config = dict(
    vocab_size=32000,
    norm_place='pre',
    schedule='wsd',
    steps=9195,
)
MLP neurons of a small language model. Each row is named by its layer, matrix (up: input weights; down: output weights) and neuron, and shows model dimensions 0-191. Each number is 500 + 50 x the weight over its row's rms, rounded and kept within 0 to 999. Numbers have three digits each.
After each neuron's rows, "fires in" lists the words (lower case) most often at its 100 highest values on Wikipedia text that the model never trained on.

L2.up1275:482455532493539620475422558475527549502494469592501492481520538454528554418514516502485455506414452472551501432558401465516513592512510503486527528387450495530443595452501612448506461447482439593450570619633541580554478513473560479554476486557465522517486503419522529598490481530674532455526517505605596473484445485331500546474462463508522540465478518475481459514474478462430578494523552442485366532503478485537511497347555478494555568501510500536432505486414522550482499446528533560473550513562422532479538589324538465523496532503549519525529597511537452471505474505480494550
L2.down1275:556438535475405565544422480453498457452471576510613478510506514574403471526421478444488536557483548471576455544495570472564499442494492472521534554466434476532553511384505556482468564412540542463452404443516478543517411500510483446590612424528438477539483467478512545594555543530547499425522491581495519515509593470398519573585447456539505489508472531446531409465561444450470643508484461477537598439564493500442439522423534510546454501477507516552494514555506450594519434460462448480450497556486465523531434576386472528485500476480469653508506436507487454540540554474474641504
fires in: "that", "of", "underworld", "over", "other", "type"

L8.up263:446422491501469572494467534474435505515512406484478574563558565465463507412450510437465460479487498435548463541512488551445410410491559484556438459496527494537462535463579673539476528555561506479402556489519584448554435447507522476471482570450529546515551498444530546460487506480377485538481457384521417472457425403555428533506419483567478499595576470447388526467509559458602497552477519504416548510533486391494517519545493512534470519511512530462496429503530505428437482518455452528620580475471469513493473527399549506519538560611501464564474427479441467459621518552508435481
L8.down263:521454519481495551584493475506540432476465476536468528426533584502452540475559408448469502477463541470409522483483588486553566523580573504519408531517517553501566524465428491532428476546539515571533467564512467490447525504436484554487530440548481504463509479436487550579455468551426534469436413549594470564557447490459417456471517521524431479599546511568492516523490386487517510480494465523524522472418433558527484518459564443515561565555547448467408485446444488398540547515522364520505521632443532543446428515523488552614508393580468443460467585457442476546484523397530488579
fires in: "the", "of", "in", "original", "final"

L6.up2:411445436542465554447537556415545494514443435586487529435531519492549469542425455450505600438527469540514349440545532438446441556478415555486456555535517554567564490582576402613466468498500516484486475602528573450443515457505432482508464519467535382552480515449491454538455475516573483434475547511589503506522489518523528525450541590508459503440511462470430509508512508463429539468484566505502585535468576370441512528499451552555393525448506537570572465499459556551425493512483547538544539463581483473435494566464458572540544446559408554561517478474497421423532522468509489486
L6.down2:458488541510502563528529424534438617579476533475441496485447536521541574467487585475488616436436369573429466460447460583428540587428467550462449498544536450530534537529585485543492469483560425505543540549487510479425542512545481451618526498521450402442526514456537404502469545593515534471394520414505487473455599501504566562614493499560510483400467520495434451583511460461408473521492481455561495527435465485517553517489470496530444467534515526584511525463492427383426425470468519530608527478455522557522446507487519509524443439466421558587402547477514429467582527451508567542
fires in: "of", "among"

L2.up307:441551599456459570477448594382516537535480456504549552475467480530486498532497582454488473500474387402567562530566464425478541493563569542430472422427526453528493576472519519463545547500536548509437472509527475454362597519526550558465559446556476562386547587459461458565564547539453540517473578538544535513513487507488527515466598555535516478483561451503513421531470440520470552531514466484469465498492519474420498463471550524440537534473472476558508536484502468456450517533536526460344540547501594466485488515406550476488504486503527437484536429515505491478610494457554412450
L2.down307:476496438502489649590531459522454466440502348526544461457545494559535501511536542425503548448499449394584496573494411503539585490523588520465537591463387575466487503524483514540474529508517449442447448533392405414466491539637484499470491545560538541544461528367535555484536450485505538427478527474531442511564594542552406561452551496476493466600485508482522538517520510480515528514480538572516501464479447452475552515465439408431438421507516471390501481473476477470586496358467564475447465495511509405457522456569597507496492398500497526417481565496494525457574513467547509436
fires in: "until", "was", "were", "which", "to"

L8.up133:483520437468518506491474511380495484460451502461548596538558510561478547502474587599506498530527485445531512493523527522468457450431558581473559518459590480534555491486584675441431458470579555660511501508535513507523432456471503537447507534490548482520439466567528489552543518467474445454464493503446515572546516431617580606492511551468475528514483563534413486538455602433534565473430469540410480526460506520546474446483386448495443580531389460458454557518398478502551561522555545516523479528466420540504508457422520452488483579464462423534534558575440515462519435540525446518
L8.down133:584484475446499535488539446545480504536527494481510564524575488580549573451544370523469536403557533604529474542502541485571539470478484460514505579532403630577431512524391447598516501431535554506567512545532493518472506423473526508499440547436503513469542531474455601493456472460417517469465506534598442489460582476503490454432491481482516434523545482442481531501568519485454472513560504497490421453458479515517458434534463605457530392452510479443527498423500401529538553553555443521403517526493529456465586470445515473524491460623460520459483504420593417463433481511435493512
fires in: "in", "to", "of", "several", "three", "by"

L2.up154:481561502532430640506402591524488543465438425584469557581512436463498545396500494491545465561485501483490490466565506495526535539506456450382527545444472438459468425535482567512503444463540483560410525469477563526529474522475532531494582495581467447494536515419461522559451554531512495484582561461631529463502406469469437640468418538476453455547418497495510487513484518487488535517514444534492398495482455490429514501461571486522523548536543499536427466437514450443453542524497542489452519525502448491508549558490538491545575559622529556468437575549486486550547553599501499486
L2.down154:474605450541447554488403476487523604495511503521478583497575382480446496457495495476501525536534511405557416542566520527528452533527482491446582502484429478453426472522469576643449574400575409502528489482478489533535501492524534529523633495527563482590472513444517460576544544586551461422561493541582570415553583450466476513461462568487576523489471520524560458433502416503463496522495484430410414463497501494475500526472548472516448430458513474611494504566506445523445524557518553519437531496519498545502529551534595487593535450492495497451490442515551479577514484488488489482
fires in: "that", "it"

L2.up1116:486524451600449493543541510525449451490543537515465500419530521488436541497477486582537515513480487462420549529416517451471520496482447567514438554522628465425486466571544520477541483445448539420498398473397552456490555430460533623579543506499554384552476488448472553524579532481454508491499522518494534443506490484466585502477507575428366503506478390471532478512583515462558499407455451469482515451523521522507433640464510452510415538542534543535497517557472496520456609558410506600661533480439503506471492516390560514434566495524556467633499542491464468437471354514552519502
L2.down1116:424497543506470555538496500595453513393525485503613414509546540590530535420462525460563406528561532511515499536419496557473469533449474577556532511457511450455518531412440531540486476340559531450512509465438543459465513544479480537500527527487482525547495570514494425506470509583419531442511508565464556395451509342499532545473549458481464469493557524526434504494465466484509461500633469493498527376463445563561520650545518473621498467488483542492452530489466508477485590551539533578570479526463491409466401531483401398416466353583374496584507572490536488524513429453525556542
fires in: "he", "we", "they", "she", "there"

L8.up827:566489486508427434495455488425649563494471566451500486528589509455414496415499528542490468480502474529512527425497583439355506517513430423441461568438501469481571458569523530421534486529550483533495473501475433425546604508538423531437523489439489491566510544447463450488485503526587496452451510555484555532540509498479582543539537552558406613490419508456538519477463539528535468494567492603476483519579506535542448537512539538543546516463543477502514506453582459434606514470424449452375495490489550485442482531489473451520417412507437524424503438462413508437554517446458498603
L8.down827:536463472435510543451512561521520629415445494542440503573492499538487556433572489504446441542526470469433546541492572554434505474459608496545582449530516492508503593541471532453506426530494530575546539466607493457552460488398440490445532546480570561524469532493460440550484428574560517478582490468526477523405495487557520492553499416391527476491487450506562545499477477564531463491387465555530415504536406593427477584529510482525478482437445539523424485445469441479557460448537560486429465473449448414496503494556506385527460531507464578459521495591386444419516477478519456570
fires in: "1", "1st", "0", "track", "3"

L6.up803:552488443511428448445458560511409524419471455522457550499509403537491460511494483515495505468535483555457494414530555471544429520480426486422470453548511554434512437403504505504435514431432546527533467547548532489448478439469536522521540494573533442541532509463472484504500518561567441428465577450426592493442439468447484540569486494611497505466648462516527509461553490506382517488521534451566618506497553426387550492502481538504562469583570509594483463512543536488399426431478592525571536458548518445443431502392533413504509477454454451586529512485454555456565499491458561469
L6.down803:500472484529582445499481563476464572497485406462442577577399524439523501556529537468517543460497381534435574429533581545503520418514473442536614565467448521505448484483555499495500497488383456520471491522544588447455342418587489524482562458503529464479501565503561452603610562544496442544463587454472504459465459458546495488571426416577517529527508569467504565487566521588533581482521571511599534532465464511380478485474526436462560446493486425492521487468525468507533432461466498459550502552529657498447419554418542475551558471456544450438455478599497536466559367511465493624
fires in: "well", "of", "the", "census", "year", "result"

L6.up1268:405519523471492492458488582459411563412483497544567511511549482486460485450491581610502504454383425530491496577468491483490380399533635552467492500485569502489500453432511525481412458464488494464493488588494527498477447594511566501525435522488515573394493475506570574487465508483526475527619429532518523551468532413540559490518482545466570588558458431474491458523528576542530621523517470558499480566508571509505561596474502551448451446555477444419513477450418518389425542550471613497451513579543566514461524439445404483515515470542433533545476507471461499410430532481559442473
L6.down1268:561481449501552476467524492464528488507461547440555464489457377560491477482500555444551442503599522498543427480513487515487486579522693554519510570516478450523544545513549463466530484562456566469467489491450540578526498515501490486446565521437520426544517435507504462540495544423496504496541511486486495512549608544514434478493605517617450508509619506480584470568489563296473450561546352447554536504592489448474532517519547478437524517551492577547506500490475412489560501435432448511580448373454394431496567552511560473520464448435501512494516482534486497469457508537451495493
fires in: "to", "by", "in", "of", "on", "from"

L2.up250:477446538528450462531412464530509501501499519490391456394511525469473517550486481509450509519538489520514461524499484571573517437487395526577498517517578534508548496447484557550407399572431498419495460534418521477505495499565516549506524485590519459484498540454483468476566490421521503455536487457566538494580505446431566475552509526494363555556505435433589501493550465496510516475479534556277559476535593555552484510553423445559531512408470473478563543425438533565461468569567561534588478516519548443502484477473525463473597456420406528573485440435517426432546461483444475499
L2.down250:508496587513417437566417465455429475460433496482494449454516420454448462555468608455480630561588514512485455505557475476610450454519473588599559473574502512452486514422522511564438434535468427463457516510421513519402496525518473513478521515483502433577490508426472451489610488440521524514557489589552516387507565398525486509534553592503441516564597505493579523454617491443511467544459480475454591498570541550475499521553390483531559402411421528593639555527400517484506434472549552515511428489575485490474563518529592471492540369473451497523500480480511431524539441414458504517
fires in: "he", "she"

L9.up1157:433540497619465487472504531465431461537416497518365534501545617494441445515526489552517502459422459480559364532513558509510551486498611564539553374519445472430501507514636479523485488527536521453530469526515518477561524528472540492567502436570524491524504566436591468427522517494479443582531536487468513464545461442354557470474478533479526575620542386546496473515493535402506536583517555547497469447571479494500414514535502447502410431488531540489483527479435577475507532498541492424525514470506511464531442590557462505611524464548585606512487421512437503599495433439506473459
L9.down1157:490511389576467463542473494546448470510503549532373463493576453541510474476425533410566470539442529511487456500538487530565473507496685603527544414537606419508517554537491461468419492547503506524508455491498474481575552528327438559494513554468484552541402528524498533546460576457452459464543517412488578500557506548459494535501463553518498475629538470528562526491559668429520546520436514569479516493475463591533513549542464520492481479502528502431492456495540562456531504425562506505440530468573470547525367541444517471560574399412531502461453461544498406426590519565590456470
fires in: "in", "to", "south"

L2.up159:454580598541525506510511465421538468500497427464579450462506481408457533504531548488462597499488503518490443463464476483534491463633524517463543429479500494546367449469523449473475538476509507496509499616510497424528415426409429526538477499485530593509476541537532535461481529509442424547550546456564509501518497483548445488544484506534461481587379566587525563502504514391418518513585529534492545485442569489546533516539563484438553537451499541477438574508473437518616540419531489460544425483407458557556469528446482480525472382439496470593524446492421464381505500570463540493
L2.down159:386601605566444434517479504474483450517533501554481498477504517492440521441391456439448488515531433485500567494479515557583461481496504579535497499379445528560498532437483534562534538522545478528531449601535526531519367463512557450585483491492427545377534525512438520446513433450406500469439485534516512542416526469524591444614481424495537488511469465497460479512501457470519532525477453520467460568485642555494510545519508508413525584532404517465452541468489465451475549483527545461497537521552545480535439500395577447578469473422447581589564537514479521491423456474503524589
fires in: "8", "2", "4", "5", "1", "6"

L6.up641:530500499578543474467539510507600487496537447486403495467518533447543525479498551555440511486506418511513431525505503466576450464539543518463533500503465444533582566475486436527506535543472489450508577565438461549509432590553545549451533610504500486544504405533595489444535524426579395494474569418418487530401437409555443550503493462420596547545595543519446460560436537554503474414420448471451569495479529596444483493520488493501494556489465445452429474482520442474426557531509543491570576501545503517440578450419517494541419542503484511532489468498533505471455503476486469422
L6.down641:540538455546508487466469497499548425525493508503522478548547611677493537441523505489474474548532533485465566586514470475512424521599474431466512467558408526527488479554545518560462504494450500472510469456461455526504517564410484608485443460503490525446471387552553628499516528541494528627554550637516519483585541521437460455476480438459549563447540532537494455494451456541450519518426451508436556553495347497434512527508519481553458491482442452563448506458545562426522536507542402491544481465480507478500500583595448483509467485476481517433531418464506458558465568503576449484
fires in: "of", "about", "on", "emphasizing"

L2.up802:485576519578456610503440527487503507525436540579499530513479485542508478390505557522506530471526486506507566458607493522524482562519461599541538592421536489507475423415458512508566477563514484526433473472526484462514491563473489419595483504581478510518454495478483567553490524512595585537500510381511626536499434402436473581503492492521536431507487428550552599479456523505457545487525496452421412494473465476476596477492545499459636462487514426564537493451550485470461567474477532457481554466519501536486501542527501449519554458575637607502444513470492395469536535514499437557
L2.down802:521470486545418544585478492480506474524556545524539607533547417480530551437558547500462545554480549605462434528530472482617542637528383543475528419519482424515541494483574527482418546575507507526472530498485448530512459524488462462527517417463509460462414411484499506515442427588477586531590538480571580523477479435439420528479476478569576453473479477445611582510473505464464525517509418477498505486566496541429496509556530486530461454498440432507485536514579498548473555437471535536422572502486415579518409491435449404555491390537549533451533453442486391520499408555432513505
fires in: "that", "3rd", "white", "star", "red", "metal"

L2.up457:544508431505587466603456509527509463508522462535520426463447550529476411534596458554436495540573444497469481597466466494422476509553485589500441472487427548444474492519512503454459604595440537443478528598479471395446456491534499479546541441472497563578528516526453568541513501415537511573495486500452564450496464492492435497557495445578506570369495495522561583517560441494491492505559506528474528552458535549575517580445563501582533408484431532591394565491540448496580508475540504492437463509429517536492504444470486511505498407440503414625570512491550510409473451648514552468
L2.down457:547535507546546519545493500533479530527390466513567536490450551614433402478449469559471541534555516492475479521491571514463460490473575597477450415465481580505586573499570498481535562513468488425440527547448495504539450526599461495572575478451534554526585468473500458502451511491462492448445519508469519477416472485529576442497481534561526540473467554485439527413483509593443510428573488457484494477564518525379467529427573560534512475496327468542501572522521430393459486588545512532527511488504492466522483473466441419512612393437443503509565361567508638459488463550446538586
fires in: "1", "5", "8", "7", "4"

L2.up1040:538485511417573522560505416510541497544499570463475532511487421492452442616571485487481464462578532428445459469463505476492547534515570487404586431525554478524572467517530459488532465547456444525524493534569507505484562521490417541497629501493577498549506507481520506489459502476489446508522534523478496503445496442531472420491511538595497453523473499566544590528506541457488459503611578488535491545544515456504549471492485542504477441481553463597440483532481470496482518453536551489517472450460492626492509531380433585536412485450521493527494515584475554446540466527463450459
L2.down1040:407492569560530509587477427389528562570474570573533462422497430565546406524555457554462573457536391496458443589464528636478541525509453527379565507526497548598512468498482455501490526499493444601522558454488527454502489511468502543471555483504543457458501558482540507374545443514472473534527608452507539509468537508478535536444489479539488548483493492458513555557469581531383499512513475422572575474477524401477451566595517515521522491448483511498485504531545546496580568487451543591464562547457534551462537572372405514551413496512520543460570490432486519429587481502507513498
fires in: "4", "3", "1", "8", "19", "details"

L9.up676:525499440507493571451525517539515511458499384467505470507552567610518469442420529514632506441580481433504580474541585525562521561575551367526508519598486465489542583525578480577494437419528422424499549522487509542494444522526572482440468480552455535493546535529561500484564531534557585560513490476437416412440475497595450449472443388554536521453584569485435460526452508409527469582514414489534488396439520507384505511488477475453479533487567520521411437527481468528464563537488504537516545522536408444474523526500518517483501436554496530489450491653522499522426584434502395444
L9.down676:549347576496507561455482489508451570538503424474406547509489559481467600480455542504457537514556502437468523492534481521583503495565473479420508445530461377488459493554430594508493474523509523440497447521424544485525521520567532578414413571521546530497550514486563508537492485532460544565477587637505556449524514506541493409515526553581533499554598420483534480541526434443500523492439471574352484391428457567554521473486474450468524535488502433441484521438526577451578464547461471544482564494483511443442587538541500501500495494376470487524532512558449542519544543487478529450
fires in: "of", "in", "on", "and"

L10.up626:455476551510455520432567544467424444502481472474653584495478556507534484496621578519407447472425504574513411501501520474484461549503572493531417491522484466419517586544575501466575513478499493462522391519420529533521403485462465518438438496495519494500523501393534542474460565590463463504526520536570363476574516460489464564534501546609478501484533479439427520431563586475487544553437503396492535523518492547497524483495494499496451422522557540550470542434405439470500510575435440524504477456548420437503446446496541488502521460496549428535566545468571475472501509537561370421
L10.down626:564551431526509547511391475550508436595458497521494489544472559575452548463433441469478511478623577582418511610508434481451524450466492494476480492471459532548486503503510491456416460499521515601455463533527434491533461429506444472533526537519576481479554503454452489474483536459504536550543556506417450548502340489535557422567538527488514499548527393579604418596525521396485435531549410570470451454497546379432357426505550458477484574479502438521538448513518412589509494495539559461518498537375534524509557481529490469459397471554508496529485488548520442588496493479540587566
fires in: "of", "in"

L8.up1050:542422505475522488466479479517439503463559567467470605579554556496497534487449454507491627520419513478502508514512552538449429470535568534471481602487541462549412478510507613547454580513527444513447587474406461561527451476436477501533502529464530457525450561465458506572511502544437435511526544506516411498463459497447544444556503416617466542475514540521462499520373522625548557494475441425426469478549445451560442490437512520545536522496406440565540407473550479403449522544452427509551485525512507502469570493438579445507508493491572540443518482554511524434606485595584454427
L8.down1050:488518379493511510576552498519664523421468526453488481593462533459505480667536439531427483560424477520396466474543485547570481507448499469472542433466509499502528483465473546484464534620444442560525523521447470499501461461451505432602570459556543511481374474489492509538459537439486436537476451539527481426500535556441549545489504558508567495377506525436443521508515410597531516477528485497580413499559520506490463459603579490555506483467505511469450461550552488503511478505531418485501577539528503478389481516503453510513448482562424455541495583453494489511451548462480447553
fires in: "this", "these", "the", "of", "that", "with"

L2.up873:421501521578484445586441526555480476502523532545488489562548497506483452428413409511435562474463491528509542356519575480477568487514520460440447512463460433509457468482527575588457521502449503505490483500469484540464506531525576572480662545602554533531505450457494477462537587471437495387447420497504567396464502450501577475520458511454507514545535562509498427510469541584500548469529434588460557590550370460424485527482466465576482487568492547512513508464499459418523464522506519598504462582555510658409483491459546464512523560529547433493485557503426481530590417436567535477
L2.down873:541492591537526456490506514550512538442462484555519479432496485459554458407524509462498598479497515467522479443530479515533596517540540535545503534476451445449401511542400464617496524442547479468407535536459552518467516564438546481461521473504583477512537531442506490560450576523471545476425520515581507446446621398521464575521496511456584573578423504525498438503535420487601379626505585506465428459527571477450500476538495471583528508471508490451481517492413466476502577560580553609511385455508478402462480458518576463435448388518441475566506507531468516525547402489507544484
fires in: "that", "used"

L2.up1043:548466519512560364499374593471419467569452470498556467439547577484490435536528534498509564569516488544503502499432529521551548386509549518520511467467578505453513552536486506440457556496373539508532484487481525461514556503634511495536614486479584494466522552474559500459597497534498490617530499496464519456415486511430447556590556584544450486452559454418506513509544413562529534461470503449448464440555485461535489484543434466531567494496433539539516557535436497528427458520517505467405622496517398470469516467406537433528516509339509503550447486534539565485525415564491491508
L2.down1043:509499549568411527478602392565374504466486437489472483460535437526601487500622559527510530507443491508445556451508490419524370565522484532472570423502441529449531471458470488546462498418509577472464540486428463467504468550561499456567496475578542532537445484473569497562463513499517495457430498497563571434408466494385452506473535510438592435527438568441571473473454498557503539570467509439457478514573487474506431530404411497535512461436549478523525483535476486573541544499527555562452506578499584558616423483600544461510498531436561535477537525585530444564548460492536480372
fires in: "served", "was", "serve", "played", "had", "she"

L2.up11:411462460508525498519365518464486526537518512446567566524547529430518472463489473474508469555550515421454503528481500522581561518554467580545534538397491457459537426554492566417533579640576550519468506469512535458480484504469478461547559433518546418491529528524482533498482531441549467560471491592576554501478497429558439478469500416482535504466524504504482502517547507533571597471524500506405465517470452479491513523489505497559452510516622521506403484492509547542533598480573524560524517579478545544439496368482472454558490446501499510429460487589465477457541490377452402537
L2.down11:371587511464444473525543517494495579465495575514582535456395501463456442490443540521536574550532431459512380459500437464459420587524547524549549525411478451419544450426449582516418540465496487431432516502495439488449529427487484500516631482493522424494435539431470486452545525513573475539630435488503491463530512516523507454488502485531560502468522505571446549470574508495521554447532389525568475486498449495478579523537487547516436418524472477414538526563538533424620545535580581500490436595448485528437581498487412397631481486514526499477561480572523571476546468487474458456
fires in: "which", "same", "that", "as", "this", "and"

L10.up1068:443436493575501546505579492484482524524546475477557493404485486448419494419420568470517473552509509495506527557473509418529512503547485496443500556508449491534457506559553392454490498434541464507493443494555587485540489582544557491534493444508516583548648514508545472436511487463490471524471559445534556562469480569396518522528476457405486484558478532459523519539581556555522575547515508439529541481431439364536426462447462501477402484440498457522460572560571547414475475544455564458467554515506542353601400531528571411367590505567448494464447481472433504511491490577522433415
L10.down1068:479524487537372463501570510507608510546506418470467478449487512547472492457473435475544438507599434558471551504488480469524495500504545536451496560505433447485430404593448416507441539469503431398521526493497504456544534526506503560524504450441516589533500494547488482499559510620500478451535467434551526466501568475532397441530506579543493555475686514425464537487494516602404570520548651418525490444512488495549384442491536471502478544494411450438437528528488522525515496508472614425562543526514466524510508504577482440499497506560475521487558392426488456551382545505609541497
fires in: "is", "are", "also", "was", "now", "were"

L2.up285:529465520454501598504541413535545552431492486452512559416390577467564471551479467605483525522400524457501447482438459486528516488515497456470493503438517468446587390467489461517503491572556461489546510494415546438481434453504472567497528407616496562491426513568480490598491411571458497439531524463517472529478482478409410480480496438449525412576517471529563499547455533499525582440512502544458563523525464525522541513407514469508477470495591572528547517501481518533524540544456510515502560500436448497477513502594484511585475395395590455476544462434509543467541514529515486586
L2.down285:537484470472515550468517486477424531441447452468646604539483565398464468480453494541495498516498511404469478407483502543516511533485539469529444435552471495444593503407528480512553449488484496488453493478465524559467434470461539525491572515560505500448495434535416518495513552539559573478490519524471407517460559558505425462520528469564412420514430530449647559485463540510632525480523521500428522480566510540338464555458512469495504529497574490509447508560574536514506604531395432485525516474489486506480484510530420529518423413469538416497518493388502470450524487489490443516
fires in: "short", "well", "longer", "same", "good"

L2.up916:488497489494476493507531485542514543507461495515513446554495502476501504514509495528408520496509481607469423547593448591511455410570569502515527533367548467471547532498559507488481493527436509548440609511480431462390450504573447524446463442496456448486451519552449503440492532442630573554471545544411544512464385427546500492576529418509457469520427421493439583593524432477467475536423488552404493544477495501466536489495443532552433520494553428624471585583435537535542464514435525582516460450552499498473426522454417490477477504469505562471461537492600451544529537529509520506
L2.down916:551546439412573519545495491465484507573491464451547506555587435543427455474454533555499553476511473467493519466600554516552397462565520571409570491615540446473522523496504509520497489460497519468498485553362426556489581499487520507486465495444539454518460423485494549440516466461521454541567543522455531537474416601490471469513454521588486417440539558528502542523498522492463443437432578448499450486470497466381437530456451574429588586471496544462474487436395440593524482559439426415516474522560506466445465495496444515513512483425534496503454525538581484539407511510472579535
fires in: "all", "10", "9", "both", "three"

L2.up914:484525503500565561518432545429487492500498536598475451455546580534537523489560507502503461476407459486503490545529512498493480555447500577483520402531556424470438467527593497407464580581562592421513575499592486495425358554420541484563480399612445495543401531492447464478442486507535526490457535472462558528497488524452451471507486525515501463573524454530548512489524529523518497499507464509418504470614438517556422496509581481552457449557465515443564646430475536514438508502582497519488533501503535509510507603516576483563438415522538579561490557498528500458520363475475538499
L2.down914:547460573452524550560433481522445446439389453556453520587490471552514467561532568436554480533466482540458473434531508489469495432399544562518505403530581483471519512495495454519508531535527514470475555580591499477469496546551486444516444530565466495580388534519529446465420552446424436465453498499491464572581538485487472585604488469505415417533479440496511536523533549541560469446491460526578624442622442498539424461538501593500455393596462508512515533506423534484459497543449487511467477384503438477475481549552533429591548497451530437491406565539516451357486434433538563459
fires in: "north", "west", "east", "south", "across"

L2.up470:342502505491454410457442483523454502494453481537571487520469418424457474458469434424428566470512412397442526474572521488523507525532494492505431473499463464518506483464591493482474438518548485528499546588544431551447485585512515540476460517610521539500522478484464490525565584433490531533556542543594559450525540449491472467505546478531514570542464438519602556457596521500519550501469527425495470507539484642480498503541398573437538468484552437535481483529452415530371505478581561519435442501562581619389573461453533430519530518515561555473510505583457511554574437470440443468
L2.down470:482534468516523426481491496458465484549463436436598480429489449503519471473495515525538639568547484433503398488563477507547502525472672549536557458612455512477459499423494513475469475477447550535491534527511384484422498506608500539488497519517512453417544511490514484450468571413498499513516474621536466501511613475557534424503490476423484455534428434556503564425549548427451480490344575466441533517514525584583403438447443484434528474456500479444552526477482478464460492422602501579456467586519633547439545472485444556495511509522456501415521490557533524438596469513522512507
fires in: "which", "who", "whom"

L2.up1175:537499437477386435517478512420533490421428573468623426505558532554524504526535563518483529516459605510551457532498527526607484528520431571475352503484452484441533482529495492523405522518519543452451532465537395533462489488549441583530472464434460487501539472542567531517466573511539540432445570501415437485581452433546498455529439481572546520456482456529495438472534514540609517475462483550386452547538496435561550506580493560481449554539492459563498443475528445451528587479461533501523512528590449476539539510423483492395498507480497423495542593479518517426494504459467535571
L2.down1175:516484414504456523426611452552429541549511440482488436511565528556582470512505504477401513468472438495526456484564526550495475407587471478528539575539493416394513538522554550352546465504527563485506472518459475544462447456531495513555499464472489555568516510497541472546446558370526526420506482428510463525467420467525524563509522388451508461507488555497465465409510546433593493535374602552446516536520519545422557517480483463451549513525564552512542544471451535544531491418530510561499462450420401503476592565522520494493462462533369505522474492538411477528477510493492535504
fires in: "1", "0", "10"

L6.up1011:553515582415488528437491591588470468452466417523564529505522466436574494469442481466497447491447450419478490452472527528550463480453492523496516542464462417448499493538458441420545499492523517591508448474547529527534506517501446498600628517537531521471471528538464465463452508534471479501467515445548534484492521432444553506374552517514540534544545430524542476449493491538476518563521520554363477498563483358545513486579493467503395506504560432532491472519583540505501572456556548557467511498463575625522402418506479423466596527482457533564439523499480468542535512550460461461
L6.down1011:501482523430516529500498444464517551484402490495558510474554506447433441428504478541440606573567494517560546524455417501454547505461503587403440493401511575520459469482506503536508520410492578544415428460382458522566481467522451520421555471447549572507456497474434557581508530510535483450444503496563545513534487487421493559448471555526525538482579498573457465577501454454522589504563570509452468515541391502491458527465508559509508453523538428540456549429526448442540517412481543427506518491450496653513492432451457454506509447594467478397508492387481566431596544424441481502
fires in: "that", "this", "same", "first"

L8.up284:449542484532436487518518486515445430489527454474457511423500489505540509532467613457515470543586489535478503525458499576457509390571611479540456480432525434398551401561544548475547562392546470584464398524480532468510441551517443524540512433554525650560557523520550545431487435502497480485461551482477422475537486479508503550543575496546485522543538525524542473496487568481515513559508464409492486508607370397580483427532494500572513506624537442525502580464603480448472594466512447510538554496545577447479455536426499524484528407472494559507554389483496519463548465553588512429
L8.down284:540512455534449592481567510500525545487471584476619484522557517498509461469536446522544486561534526497524437555493508453533408446481589500518575525531451570554500590507456456488483372453416444440418513530521563467558474401519601538466535516492453583579468468453511572489503443491478540476483503527542493497445422623533470480448455498480415517555568446462507539519516585435510427538492493532450519494468581455544540454548398500512503567395550562515502597511489434500643540522473451494446544556514384420568550487486531410461449402462487399501391607530563534508540549486419593509
fires in: "was", "is", "in", "s", "of", "are"

L6.up1054:463492538494499477437457548542419475491459489588495513466520427496555562515495591508521510557409590477521483419565502521515467429500580445512485506374532465536444486493517492473502590601550426488554484502448517447486449603591546497620490549475578490486469484399592544495518459412452448527517571542505505511412457462493453456473532491525543439454527463535451531474482510462571566531514453528523550520494418452563544520462459391548451399535542518453525428507471551500504506480440530522614508454505399482491440410409536639563488529560575524465565469513504562421459506497570450473
L6.down1054:590470455462556500527521542465507413527502519496535492519505548513526495549474474404461460544586532432540449512512482439494520545488569434495502558525499519493518511423511519411610482464438617449522527549495471399490523540564504402443527509531534504598570408564489502544508537400412583463609488528492439565526511456466509489535439463509440468604587478426546586499509480456522560463488440528547433514404499559434463478568437515492518524502415521508524452480481447440513547611542490452543524523559500482489584556435514483537507373579514425452416521462420451407537497520425521452
fires in: "of", "in", "the", "sqmi", "land", "to"